Part of a small language model's weights.
Size: 20 layers, width 192, 2 heads of 96, MLP 512 GeGLU, vocabulary 4096, 10.4M parameters.
Architecture: rotary positions, no biases in attention or MLP.
MLP neurons of a small language model. Each row is named by its layer, matrix (gate and up: input weights) and neuron, and shows model dimensions 0-191. Each number is 128 + 32 x the weight over its row's rms, rounded and kept within 0 to 255. Numbers have three digits each. A neuron's up and down rows have the sign that makes its largest values positive.
Before each neuron's rows, "fires in" lists the words (lower case) most often at its 100 highest values on Wikipedia text that the model never trained on. A number after a token or word is its count.

fires in: "1991" 16, "2000" 11, "1994" 10, "2012" 10, "2008" 10, "1992" 7
L7.gate401:107142147161160123091120137167134164100108111110109153190111138138132160125085090178158191157116149091171141150132160153128160079098093127146159124126142113056121080171100069181148137096092142112098105152120118080136117140183117077146134110147122190146088109099180083129073206127079098167085115104106163138098135130095117139093142137220160147135117125130107107161107124094142134149081147126140175121140139112142106157168171128104144147152132156161110181092107126151101100104123105154104133135153132041157094178183180184166170143111126177141115198163139175171191210126113186132
L7.up401:117081109129111173115110152128120139133149137136094130112121119183167169136108171096163123234097126089092093156118140101185177178170085126166154123130138103070117104215112137114094089072072157102112105122176106166100145143057094109182100117142154111123170199158127095140079125150100116088125076166091101111115124154136141116132091126164163111101155169103141105145151107119154138159154173170143144093162120098169112085130141102144120201104147110122164135124067190070070157101135112093117071073140126111155110093112143175135163134126137118144081134127136155067181167134140043121

fires in: "some" 22, "rothschild" 9, "this" 8, "thirty" 6, "watch" 6, "these" 6
L11.gate26:165079127164188117167100088124131107101120127154113147032161094170084126139081135160148100160103061142160171132148155166086091078098129124111102088142082154162104149160147143155154089158153081200136124037172105115182118053144145164127150144200116107110119136151136116148090125184133108165129164085150153219134131107166110091131137176117101144122068111139094089088135102093136145127125197149090057151162114089118123100134133143076138125154122161153128115098103128067111162200117134172078138146134131158122105068107127112119130151154090106117093137130144166120127140143139129059
L11.up26:128182112092104146106130121129145127134139164150081144128132079193090177111129075146103096119112092107174102129107105144139149098136125190171075139144093153145124148181119112122134126180105119134137137084157096044115067090178135151170092076126156061076100162142111133110122088098120131133126099091091156129105167102132099097153142166072122125120083111161077060134182131128099203157164108179108141165130137173106148141161030136079135082199148066077147155118106137148162153168140137139140145137111137128131153039201096099147153113133145138092129099104176137089110131123160173117

fires in: "england" 16, "france" 16, "spain" 16, "germany" 12, "australia" 10, "europe" 8
L3.gate409:164118102129096162189137166120121153133171067170115170085101129150197118122101106151146089181102152167145151200152141090120099107104140130214106134126178049130179087160163096166126106156161157151148179145075092159096122105158079125110125080141110146138144182143117071155130125120067180116140153101084169079110135107095129088078113129172186161122115125095167159143161197129132138101098105167159147085143098163114133118123126136180135127129123102136130131159103153206143175131123135154116116146141099104092119090164126156092090134117038102149172148076147112152131105124073135053
L3.up409:129106147105141053130160100157164110188164135143166080133110101162098097124158124118118095138133117134079174147114128135111138152089122147188077102143115126113134118134143161156169158144159168154154145043205035137100172096115103101113089155077129074063087136130122113087151131083127091100133097158132090138130150126144087170123116183149121138152107194113167096136076140110175103145086132123104173080098057119200062106079181125147103169093157186130113137142149151118093097135103124163134158103167160074135139132119197100092132115129142163166079157145107130171172129153163098169

fires in: "music" 16, "radio" 12, "tv" 11, "show" 11, "television" 9, "musicians" 5
L7.gate347:077119140125098129142077154132095110145146147137099180140074158115140114171089168074168117193104175185167187109167095139185048196083121134095145107089087107112098092116164149148170137076154182103119152114159113125096177151069160113058185181154106122125098143090145142071159120102100134131129092122093146139136112172145137138095117154153106153091148125084080149094152125142185110132062100160176134091101182124179079125155157171099144089085100087131129113079135100136087152092119136089151090151150178140174133163155145106136120117091146088159102180129125105134172080104161145126
L7.up347:120155105122114142153090157128139164153193168140114147195120172098105140138176161140147110127108182118133137120189113137139110101149122191110128119151091096144071059148110106128128112098240093154112177134177103130158107148053131125133109103159168103126062092102154112101151125148132152109122127125155181103194097137107174157124153122120134157098143150062127156163190169095147166131086098174121169094064167119130186136117194182218100110079131114169121158121072082123109107123113124158170102141111135154160095130135144120106154122120117147102113184164165139121123092114149186057

fires in: "2013" 14, "2012" 13, "2011" 11, "in" 10, "2017" 10, "2015" 8
L4.gate274:093091163158065175074118123132117090104108137130115117171076108132168129153077120152117213117117100154126147154079126176115130126055137146191162141155056120100176126171131081145172136143114154162182137124086101096175137121162111074093166143099162129119125159083132102133106113034045129158125123087053146089076084115148146121123119127163085099137143201140119137117146124147102160120155156160105136164144081154049165113146106126094110154136166184137156117130118156156097172117117108141156100178118099074108130181176139150159134154101129156128136089104131141192168142106182129110
L4.up274:157077054135102147164125109124124113100104172110140126091194083195118071068137137159085144177212136124163111143090168105148138087176062135115129084160157147179067148126084114141098113044115142125106155105128099141126156150084073135121114150071105133177124169122162124156108132143107108114174147116148109142121142138123102104181109106150125157191213103078132094116117130113146117141108138106149167095144117101085158136219152094161136121128157123143095123070167107144136122071148118216101101137161108148119111151159134103150084213092149145102183154097140107101146106135124116155

fires in: "spain" 16, "france" 15, "australia" 10, "japan" 9, "germany" 9, "mexico" 8
L9.gate165:100092131175104104163113124131116135195174059151098097105125148113147134118106154134116085112135128153152149131069098104150156108115127190191116136152133172087149117186131130187168135157156130108137109095097115182150166140129029132167115103163156162151121091075101132116105133086082157110135091169064083196128135134098149108127112126180175077181167112121179115146145177166093124149105125144145093102175138076152155156150181105179122091110173116144126098141070146166097124102077120162110115134090140131115112081154150141147159107129073151195120186093106139218173148081130154157
L9.up165:140126186148101116160155145125091173123179106205131113094155176058187170164202129179078137142141147185105127150075136077188187119133181120141131194115131096129104075155152156161116159182151148119132138109166084099125104111117092157130109072088143161177140096175162112146154070153134095063109089126077058159146155159132143104136116103128134100117154110157168124105135125146115167206154110125078162110146106079116064144134143061165106105113159168143142094155109132162119130145118150150140135123133119100099130134117128070166152087146065179137111167112131130113169102100154182171

fires in: "1991" 18, "1993" 9, "1995" 9, "2003" 9, "1994" 9, "2004" 9
L8.gate241:060084149119143119112098103130092131119127091124160170141155157108152123125146146127112176120125132164128175163162149134190175115093059123192114115128134125113086109187112120134129112121084152049117178103130155148172087124129179098099124148126083122116122143120178103181147125111081006095104160116121112123103125127129097136088101096187177138093153113089124113146121160152121078119127172162105187086154148137140129117151104138151102170078092114133197173075098138093120126150106171112155062144189093150103063156103147167086153085113136185137158207140138148132157165160103075095
L8.up241:124109105127143178148120121131104113153121167144195136096165160095154125188132129116111198125093126096166081153157153118239145161068126144159130065135098107113130142184116121158191104142087147102163141113117123167109090147191097116133177127128165135129121133082174076173117163141148117163094133083088110124089103172157089130115083147170134150122151134137145138171081105125138123173103189147117150074145151164137170118149126118155111185089092141133173181081144111180137172099154115144175122142161108144106065188153094182105116119037124170182154181094152171137162139137123113172

fires in: "her" 62, "his" 19
L5.gate420:032155172106163089149065116116118168116154132131089120155156122157123135141139148061170060106134098112110123154130109123126117114114149114090131093112084142079079101158195184139096134130112095101138117115169118104125103136127078133177112117146118103154099118073100139094177189121155139116154125103129086131095173167112115101130078098165110136170136120124118105150143126044148108129105138079113125153153104146094112168150112096126139112182123136071070176171048148157169164106104147160152084148091050125141059057128140080150104167170072186067102108119138162124135087182132124167
L5.up420:096128110089117137128102140154138187155143114154119111153177163164100135112127134094133104100085088119095122128165112105122104095142129122098118085125109149125085146103186119155064110133144090096185142096164112094157113126093103119161147087111161090182105125052098157099164150151145150088137155070140078092066186210105121100133109093187099124186126121092112115153147079099120071119146168133104117161134125155126133177104147077115149159149102074137056145122083143135134130099096165119137135165091080136124071028182179117183092148173076216112088104112122141157134107167140158106

fires in: "air" 19, "win" 12, "start" 10, "starting" 6, "appearances" 5, "appearing" 4
L8.gate488:087118127085165121161122133152139115129127117096145173114120059128153149117085079114127094174114132109094157116090186144121153189172182129141135190046108127116154186154142130185138147149078123118123149118154059115119134112068090112079105091160084115128129128065111154132128160045175137183124183150078117103155096148133133099121171110120126140144117182127124154149150122146143174107079186104141038118114085114125105107080117168138117123165140138104172091140137080151151191100134141163090132174077117138175122075121123222104137109097081109146129107182141129123161109154176184134
L8.up488:123066125133145148146103128106157115170125145170160201144114127154179158099159138122127050107208187153081089112136113164136166141113129137132134148144119115176140047154198101181132120104141128122113150129103148058134089173188136116146151120127197090110138111143127120106093176148149135133191158114132096141160060155095159107137144128135074122138097152174204142136110148122167198080155130175136093040131110187139065125125100139180108135102132111119153141154124062137136161129104128160131121153148150068124156107178162169138108133064111117121084108136095180119191149145108092138

fires in: "team" 24, "force" 18, "group" 17, "cup" 13, "club" 13, "railway" 7
L5.gate311:179119083138110104143085139148142079090112147137139116132153127137153169100142137110096157164161133157086143102134105136103138170117173099134109169201086111110138107154138094148129102094172078146149155078100153145146116165139105092174112090201149177045121133124090138142100110117129154116109136178145107112149114113103143147153132160132148158150161167166129171124136184079189112192087123147188155137167187119087094134176140156144183109115067116112198125123160137105148083175146185099093187083152172184110102192159181150116135119203105116147114167192155096158146141157085088086
L5.up311:145141170090140094154124105140079112064136153119120124136168106092041105142123120094150107131129149165105136029083084129132111147166098144109112150143159142069192132171106132113120109176098163041160116152117110192189106113102175110128119098137113113132194124097160091104172137111096082092120131087190101156125145095142122172166154141128087121153120114113164184142116115082111176178110138180121141184152119118164082116105140170164104145118158147162149103199132037110098070135159111126132130097086143084087187103132106080127106153161157090142088145130157128094183104168139124132

fires in: "who" 62, "women" 9, "person" 6
L9.gate88:112140165141137130111141120058173124167094134113120117168088138141161134087099082123112142091065132143129095118074123102090143150098130183146098186142091093175080107160158137139108167157118099140082088137116119154080085072102100191093068081151158166158155125150068080143100111087181098153109128105124146132052115170094099111151117146127106116184141101134072145110124169091164212136159172110087108125136117194065143182093126072153096092126132129136130092125112083172158178116211163120139106132183131164116136117123164130071077102170122135163166095099143104124105106136130172124
L9.up88:140108149134148122112105110085104136130126077157112069163079103088173097110098179099155171098073180152139078148101071136093114151115159126133117115076114080160137065126124139169107149099127117149104097112142131185110114149128138131115126110207079125117070107157083096098114146114086104136145082116142119153122136166127105164158158097126118098111154130113093192112085148112186226122112088129113117109183150179071165110094081100127158099180125142109142120135166086144152207079161093102125091111177121132086215148103158125053123095099095122143144131146163106151141144206141134184

fires in: "team" 25, "records" 10, "tour" 10, "club" 7, "fc" 6
L10.gate432:165151096136120121168083091138170190110126114126136154076169131111086172060092095096133120162121195121075160091133149128160075183123130092091170122124110092149127131074153080066131080088144144116157097126095133165140135097160109099114151131157169117154135133109145126128099157085139138116125155138161128141203086153139198146122160137126107180064108142143138124103168167152176146101173153200133134122188116097166083143119112108173159121108104153187111062084136102097193187112187120129109141085190155126117064143151147203127115150103121127120098094109181137107136202139095133144
L10.up432:082141104094098125108120103118149160115103100129107033166131107129083180109178127080093115133109106149104124093081113161177140161118128133182134171166120149105131136146175106137116123063140148133136142159115082130084180086088149133173117150145125076104153125130114165118128117158106158112101035102133146155055128068161095133179110138102187152144135087132080177063120145119098188142168143123156158147068143139141121133091116180119099153151131142106104109183200140082103166150151170138163143072152086095150108100129089122147137202183082160166088072160133137154127083080173144146

fires in: "radio" 12, "tv" 12, "digital" 10, "political" 10, "social" 9, "television" 9
L7.gate105:126131116128111165145105195118077083131105095080139136114113112094121117136114110173129126114203134175157175090076088118070093115172157141147108142099164125095122121104156127188119113107143133118168152163032092134091051158184109117160175137130175173115113103037164184053084161120118091107115132110141133191123127166157108112169117124146109142180148103070108107115107128130176143156105147137125103116121160118121111142146047145122160117145163086153077173106089087084136098112125128160163072163179132173082100178108199137107141117114175138109117098138141140083165107171130121157
L7.up105:103131137109175104115130147119118116105083154074083119137144090165183130119197082180100053169190149178138144098086121169093164167121086185142152149096114113066102098135160110143127140108120074087085118137081075141109105191162122156128104097110195140145178109114110118163085148179115110121090132124110107134117141185152200135116119087185085152164129120092090177139153136137134091114175135122123161116144161124176178099135137171159149148172179093113125186119055176142145129123144152143145107120108130102176069156111079164108149165168113113091140190109118161116135062132170127079

fires in: "her" 83, "live" 8
L4.gate41:150139195116134104173081147140126125139111082058095084155085129098121121148057122079088121096164101098131127084140137109117070111094108175125114071093160202069124121097151160170177113156175105148125136099213150107155125154144093113129067078124110086114120212140118146116139143154153151146149165135075181143084106123133107158180090071125113140173109138094114092124108090092139125132133142097131090152117126070123093168143126113173191121157065134168089141130087171130168223135118130119083161096169122100151083150139125180143101146109165152114143075166161121108084119117097131129
L4.up41:079164192164082160174109142175058143140126110100156114123146163131105157134126119170120070086112117130039112092124140151107104104135160162145151131192135106117110104159114145085163102154142085097138184171160173133130148085118175113184144108178166113116108171074091170115165198117085068089143167116169091116113149121176142126125103200182053089143101096145061114142125134103107114185121128098119117152111116106130099097081137105104144079127134148154057087100128154098101120098121143159137084095086123140182075175131144114067128158150065145126102135103160092157144103143134136089

fires in: "lead" 12, "run" 10, "start" 10, "leader" 7, "starting" 6, "return" 6
L7.gate100:130159155060115197196107175189118077156081141156113143083086102139185141107071165104188120185119125119146166162146105106103121141094109148151129140133135127181171154149153074183110057137060084115144114096187140097120162115079094108123096103163143116107117133113096139111159166096112192139118155138075157075103155147169146136169098085199133157141101104128155072152132099126188104125121137143153136104128103079144118084124126180178080101141161103118149169133136132153126141133147112147127168148163198116158197139166187100142151129086097061105097115133153126135140088159180137137
L7.up100:090134135145123173137094137144170081125199088197100201099194104099128164101115127124193069125104145093118190163138160150130163130128140113177173147166166080174072137109132057124091089170136088170074126183111056156163135132107092145098123149147121106096094113117154108114118137118172137111142126154202155139138107085148098169146126115144098114138127124125122125172171110135155142078107109173144107122104107109140050072119173171153124149136145147096167124187158108072117138160141148140086118151171197090167148180097155116115140115125106087079096067111179117161150136161156125174

fires in: "his" 86
L4.gate138:125139056167120125198054117159107192183193127087103150217125115122135120160061134103141170165141069103137155082167061103111094061104128141109150152131146141136132156170131139178095082171100076111139108133203098153062144137192142137130128095142145094121104134166134142084144146100134143085121095129098113115123112147093153109124110117101133136085141085105146096168121165059117134180110101101157180123125154126100167144103116185098129175099101111123139130133078120150108120123156117136145099180129119076099152132108143099147118143098099116060150108127147125135166044150033104094
L4.up138:064126113119104070174092091124148120154097106139093077150105135154174093121114095199134122170145142105128137094180103146120117112146133114127158136092145178132138127138108124150074154140128126127129126197113117144113084118177094178149188092167120060113121100154134221154103168127097203102166120115067138150087138158037164070134138123095081104154116115094086127135118138148091089174149124148109163186046144143109169194160127066101164141154100109138091104129157154197158105107112121132155136156079140080142116138142191157145171091129151204125111131117095144091105096159121129136

fires in: "in" 24, "2003" 8, "2008" 6, "2009" 6, "at" 5, "2006" 5
L17.gate65:138113125140102124144030215160124120062160097090162106122119189114186116143120090039130098085125120121103160178118132077125120099157076155203134106143136132106142119187150096125131120125135135163083121135165140108092089098124105139147134134157159132145116152149080083149089140062142174128109111150151132135156147151169139150167111091199160120076120153132195185152100154195157134105119157146159107107129130101157150114190127159102080125142039118141142157108125125150169168145186128091096162116173139128195116113110155133110144164159135096113105060074151097167138077083133136142
L17.up65:160116128120108154061062074186142138116127228113087181095103148172099099092103107141130137109189105169113185111105185123138141173073135116127153123086156183043128210170123134130157116130121157120081088139109167141161135127133095142151048123035100139144149134127125198131166123147111098143086091136109096112158139132112113165119111099124112131108118180155150120164142128178139152097151115112118124115127085115076155137180145171126171120133156170102166104077137138123092149153154088086073127165115069150120081123128151118180117117146149096066136127104207147169160109115121121122

fires in: "in" 70, "international" 5
L4.gate202:126081100127120102141062118119091137133149133110170170140097152135105179150127172126161111063178101103197152130091181124088095107126088113148192136141149105126132128175149127168139126087175158129117176125199149173103159142142137170181126122081065151079134112149142140061151187087134129143189160174182120157151119137108088060111137114151158153140140145154137169193125188109106111143097135113106144129210197140171094115109139138146114126140112124089150102200152093157160155150155078117143123129135100137166122089123113117162048158134110104152063121114162166113205124110168085106
L4.up202:113106125054182111137083146161183110138139138076135115150109085098167121102061119146096116140163134179131113122174066181114105199080133096065091173087148129145172096164157124082131127101122159184154137144157109151134182176190140122144120172069128118097107162111154134104126114116095063145131102183097078142083167103109140125145114084097148107150151172154107134162172108143184149162153145078140135096131207129100105127197177127136083100067106094167160109176126128084113100143141046117140104133115156167149101097127125151187109090108171082123128149154144119100159110153168123144

fires in: "she" 38, "her" 26, "his" 13, "steve" 4
L8.gate86:060115218104093123101056074154116114130152096089129096139171133167109125086095092122169107105123127134154133151174132151095115143065127107122164128149148108151151170142130083136138108110146096094070122112121176197114108107109049114158193075174139103169067164140085135116154175131158177151142118104137115138116163135068136102094155144109093117121151081122106111165118193139122154134121172114146155148100170096082053119113141154132122144071149127133107166144063190186171119084117074110147055124128085168073126087145142116105135138148106108086121192142158102138109105169111113175
L8.up86:102166130159114081167094100121106133145136147142146104143174138067104137096071166096129125124123131122121093166137118061167129152113158101131083160085094208153137150130084128152114161106184135113053175189194151159162061095124113170105133046172059152091111116131123159107139150124129134131140163087111083111154106191138146110137126172062046144063125134151128131145155120118158136124133141162134132145187143105080072132147139089076118167086083155089141124151119139160113100112107169128109122135102085115123117117108129132069155127134107156058113147173143066181164173192165132162

fires in: "president" 16, "m" 12, "secretary" 11, "chief" 10, "minister" 10, "j" 10
L7.gate506:120107155099135143157083120192196177118128147174134114152147157101130171087126074098103176090181136141144201153177107123135129103085169092136147131148147089099139129109187142133192077137141112119114065113138063142111163143081144081062125141109165143149090150125122161073122121194113172104130177092122115149097093129159173082068095124109143113148151134105135162154129129141126149101179122077124088121166101117072157168129100123105112168111111145114172122159173118102110024166119106109152141094114115142121133153104054120096051115115120074068164145076131090154107170169102117151
L7.up506:130095123127059135051106150097130102150106075103071160121089172102111125152160111119089118124119172123099144149187101121173119108148136134153070062229162119133131119128144155167126136207096164141156115092109185130115147115174083134168097124138129184080171102130156097102212124132143166160170135065192111086135138110126088122117121127099105097119139095131146142121130141084087132154113076147172076112134100114099121106186109057156181103140080156143135107166160134058068059135154175137134131116132121161083128138105119116131134082136129157122140103187183130110082154169106109111

fires in: "light" 15, "television" 12, "radio" 10, "video" 8, "source" 8
L7.gate210:170085110106120133144138165135070132172153158108088182101163097081132141130140081086198153205206149122133188150169133098106109184093161176076110116166122144137092132094110122139174113123230188143092159187178091128124136174171128086133131118144151091135127101106175115072080128084141133157098094139064114129138055134109135099169165112149123182167125145109114125099151130163170153172135126159182141095091160149134149148097140156103139107157203091174141141110105107123133127087151094146145126058109131146149113166157169125126162168073098132134135148181182127117124121146096123139
L7.up210:113100100148144235148097108087139148119173167100073122168120162118087101142154144115152161133126081106136140146142107117133131097157113129118149090112110159114066139184077139146099121138160066082117122155177099070086098221096158104111149139129126123102090117142207160134139100179109119061154126090156073127159109123169177100123175144105102125091188115068107160103157148096131204107173160171134134116146133167145152166195136123145116090099131087125111170080124123065088130065126119137179091072165139097160117128140155121113113136114166141129165181127152150143092127093098146070

fires in: "people" 22, "they" 17, "women" 10, "rights" 5, "soldiers" 4
L13.gate19:130154196100106167146098126119138114180145089115152128114114095160145179133122141161123130159134115106152157139121116180117134153101168142150147069149122138057141161103192157179153133149152053161145147152092102127115132146134090162078089077168193167075137115111113147101099124117143162129116110165139115105082112180128207133124110176144134156127214079054105127160114109088174146125153163146139149053142073124121106147082091090102110118126092150131119165147111078133163090135147071085087132101096133095116206114210096109093141108139103119164144110126188113118156072144072181149
L13.up19:169130120126172120080149127153137100142132133149135118132114149185110186150104137142096104113098146147195114084076143113119128144111199155143133124048121107149154091147109172109137177161144097153149130112173138153149101129164104095096071109190126122092156093206153142110131113114168078127184116145161104114103143128105149118102075138146132133086194140102100074171162185103111105188148121153147142125150125155062110123046123063124112158123149137127098141123075114145175089130158095082062107118123137101061123161194104156137073162136053077133164147157127160082105190133132184086

fires in: "this" 49, "there" 23, "said" 19, "stated" 7
L3.gate395:167121150118138121200074143098090098143142131166067187072192141114135108124143180111138164144142140122167143128119137135123086097084127074101134150139110143116164143129130115129147122083109112178091131159153102113103095052127086174142095097174122140092092115114164095112083137151107153161124131145170116148162125167072158106131085167136126149109109134088139056093115127109162134163089122118142076154128109060085117151095097124146074127097089035061104061149074094173123095094153112151139042142161119139122171084134143133174116091084082054107108105164142126100164076140149168105
L3.up395:166158122141183145121139154133153101130085143146091107113112100140133120080107149103064109068104101155160136157178125115057116095162046142149075186047091156169150089139173117103153093096134092062148105110131174088105133090151126067135107168078173136156081098141096147093137158165134088191175146101084161146111128166081133140123152097113211162099098089155187123106173119139165129109131156141106117187127126097136137080165110118102115110143098129106106149083135127134170091165154110143071142137125113149137083137080179184145138136105127122090094183086082132143079111154087155172

fires in: "2013" 14, "district" 13, "2012" 12, "2011" 11, "2017" 10, "2010" 9
L5.gate23:125164145140165181145139170144120154095055155143072113127069063108177138161094150166048109174159105095109142136161141115210106112117098150099237126124098131131177123168104143143122102178113123186172171139114123176157122160131103128090080102075138136140132165139181155116107115039081162123157172161111095102090145196131137098099109102083154136136111100161140083169108121128137106114156106181115151145164092126123107125151180103134072155069151142106118125115127097195115146162175110161112123159101066099104138084088137132165115172129137125109120147149175131153126151170134179132
L5.up23:110175059080134084106076115094125137082133116174165101157141125131101129138137147116153192169138146151172094086158077116100133183149106105136168126110157122137101179114130132120153123077181137125116112085083099175090099093160193085109113164163149106148176166136143157102084102119075102105125147170148158150120151129159126052127118146176159117126073104115139146102098124125147149124057129128106111072135093071110137144137152113087158172083100118203112131088125161092137084152094173141112114066102130113096161128117074127095126182164145108105113110232105093114193046116162118105

fires in: "july" 25, "2021" 14, "2025" 11, "2022" 6, "2020" 6
L9.gate65:144148150175103124129081138165147129104147105111140138153133127070203131063138160144080136091169099150144131118128070093112106154108065120067084087121123149064093163130179088087098074130089109068168175154146154129149119121115149133113165142126127157146123129061113137123056121115113046130101093125172122076062043153125132138158100113133113145085095104136105154139119100139127098142155117121073146045137097137129137118109150106133072168116089093058124108158119111129137071145122164126132074147137133102078080124098164071111147159114171096143172150162153120138130065193134069151
L9.up65:085176121119103121111148108080136141146117064166105124088146136172103074178123149125137099151122147122098145104186110117183150159103182113137117147155124153104117095142161151163082143155132175120105133060072138139141165094110123136093053164159122104063112106117110124048161077110144117129110156147079088215121140166133136109141111125160112091117092161187178108088131124078075090110153151159156140155111124115100168161148116144088163153040130137169157129138079128089115077135093150096160123130123186110137161167082110093111067109073086125150188146161085127136133147038141161151

fires in: "president" 15, "king" 12, "chief" 10, "government" 10, "people" 10, "william" 9
L7.gate85:089100122142182144187148107155095101171133126138105076146124115151134172117152110168132140149163160113165182095127113043141124111126136184206085152159158121120174202164179123104131146160091170160121109071147097165135153183132120161125144135118141187106177162092134189121142125154097145118198117140066102110159111095149147136095147116138162140147167145159100143145135157092103121168110146117115121139150120059078093183130112067157114162109165125158075122150117092158106118133127136084154124099124136062054141113144171108090085078137105055144115109120213164181107139093081160125
L7.up85:156107154104128102134111072119129133165079069177153117149114165122087103109164182165087145133157142142152099072099145107155152073133160110172111171171158152080174164157167176098150124175133087108097129089163112167077112138102115128153141118102215193074126153122068103130152118120070177184113112110131117148164133159153119142114146120146087145154149109111120182124123174131162154115162128121176158096151019126163092114109145073170150097109114150120079098168090157074172091100108097119130132097154186096059183178084109109143130078105101092110127102133127133114142159086130166142

fires in: "this" 100
L10.gate215:164113161122143140141063099153127100116096137118099196111132158131145144119117139116120166118166102123212142151115102141094114076174106160145147115139118131119126118145145141135162162103105150135181095112150079069146106028142119152153154123133140156134237108136062135149117171053107059156147130144097169184105148172179141095074094146138131111115115153182137034146122118083152108125090116179125121114116150100112121075112140044076128119082156081136177108116171114134157192078116151154142112128139096167172112112146187154112161107158082124171075120175143109134120140126130095114
L10.up215:152137101128128086139187181167104052123146108181139088083180157166174170070131177161148105174165123084176123140179101144086098142108133080099117156136086178211147182092119149058155143099127096115099143111194138155064151101128137173145103134125092109158097094117112136113101084151140096124153092109120130081093123057105125092151085126093177179070150169091136116134149149106150124177135141159116176140162127168180130166112095147129133108156144092128119088138102162181121099089152137152190169123132142117121052136115164136123136116117164093158102144089093189093157103127127152084

fires in: "his" 35, "continued" 23, "close" 17, "started" 10, "worked" 9, "began" 6
L5.gate119:113052171137124125163086163110109154157126079120147059132125124150124158145060107078118147158147125121052135090127147144172078157100145176129202135120040097115156143149122122168134091144150153158135149157157151105092130126182145121130143121153154148144105158126067120107143111118137105107108120160094109107141185135106170056170078106086108120094141148140180084094170154149140130192163112108116125161135162126109113123130132096126113142144159105013119111105172166115146164135150139181087083095091110141069066110184201155138134139152144161133163171177158149142115070173088100151
L5.up119:138113095129080138134104073143126099137153127159087101150100156074149103131053129104166105130160122134098087115164139132065076071118100169131135131126093198140127144126207151140125119146126066146129178093173117134125121097068097093151125128131167093162110090107085116144149135180114121125115162124093166110115080163067045120146140098101097146192148087149125138124113104116254129198144078105111077177129170103167098078102160164153151138121053126132124133134084101074130193066185101122154148093110112119104098111133155135127132104143116175091079116141129124125151110123122097129

fires in: "this" 50, "interested" 4
L9.gate100:149087190114117056133160147065114169082095098130119130065208105142082077125104085145159112141108102077152103138095122161107113112181193077140142125110135151124191099153163148111190118182159160149106101183095166103064163079181094114173146115156177120112175151107061135164085120071107177179134081134122195078130120156109103163133098146128113140096117122125145125119141153110144113108120139122123085122147179169145126151161058168134081131106127120125122152147100122150058142121196126113098050108125126155154136162132158182169110117136102124116088120126099123178099119172142145105
L9.up100:143104188161170102094129123154110149097104152125088114104163089153138134045105128131175156106141117216156154203174096119144133131196158080140145134120147163105141081126177142103096137115125140167114116146125153087162136084093142125155125183178144133128162120138125133121121109186103094109108103097131139135091098108093098155138121141146115086107122153128185129104080152197152106111072102208141065103126175170161112149142113163096069126103113144137150104205107104194107111202168130135135105101125161127117140163085172135133097091125116091089051112101069208195110126136124154147

fires in: "who" 46, "he" 45
L7.gate380:123112089160128111171157152103111135103162141143132101103159095159163151129123105100107132124128053103149136189105155127070123118093098109104165159116138175139140119081130126123171135138106108155116092180087152151105140148137074150163084058204135178114120142165133050112124142125153100147117124095189151139093133107096096100179091185163126135121152115128125141212132153124107238105123124126143073149075212093142128180123129116084176112074105138093125084098084169125091144100191134093117081147110164190088152141136090151155118099123193138067132084130130121138171140161101119168
L7.up380:099139122145178033112099130151054098148142115145116116140124081158104146159143121057127136114082155090159109114108135090102148119121104171142177197148125095104166117143176158160129094203181167099108098126070129095120086121103099157163146080131171143106119107134051095090179126156185153126138106094101128057138120127092077144111087118086093105124149154125123071123109139143145113125094120128133104180172133164121198061131098104134162142105084108096100108145085181094081169138199113165140105085116084138145156170101071140131139145116130088157114172132146161115124142125122113223

fires in: "this" 100
L3.gate375:173094149131074145188166112138061170112129136121094097073140150123129153147130150199079137163146137151200159155151159150098130151193135108156150137096169141123137192091146141143128140125159172205140153067167105129055197146158114118121116153151145063097147124094119149105131134114118142120166167105082127119111142188151159103090097135177118131144072070146202095085208118089138146132095158066146129078156139048122104124110140144179106132099125100121136111172106124146155175153141091119109055093118143071105172095137141128128090135146125108109170176157135135111119131135122112062
L3.up375:175151153208146134111123192000152120110146128121097142117152103163126100072117043127084124087112091123137076204100024138095082128121068111128095114075112124172165107124110109154123143100125151141105138106079057082150152111117121111118129148133139115123095134104133083082096086157170123157120153154139121144140155037110160176160086141070150168140161161132121109122123107171136102145104089085120130147170135146094130149134135124122076112096143139143101172135120095187124116146108151146091166127064105158086116136153152123176074070119130075114091120087110136109113145146116133122

fires in: "national" 34, "public" 23, "international" 15, "2021" 4, "2025" 4
L7.gate66:125139121140092132150090126161150111062132052089140102069097153125174097110094110140106170122146160120129129146096136146110078095159140099132187172121089163086113151129168150113129182127152150126144193131071138144105112153106099140188127134180179108099213104079137147110109139136093138158149141160091120122109162141126162133143118180162163190119165052140161133174139153153123197141103153106123164103181143083133174109139092135167117132144094120151131156124104191076169095123142161198112113151124098155141112060154155121049190193167117102153130157135189160097177141188108138129
L7.up66:106125134124115104130121124131124129092182088143092123166084167145123073137084119041157133082149140191117131121156131116095108165158098112108121123092095161078104136125135127155105127126143119137177190123079120115091177142073152116155080197088152117139176073065071123111112120163034136106127089148122074127102103109077162126158191121164086214146153068146149104139159137104107156153128129098112144092118118134134135096102090137146122115092151140206213154162128127097117064125167116162145101134132136077136132131183122057070171182148083105129154138175139149115152124107125155165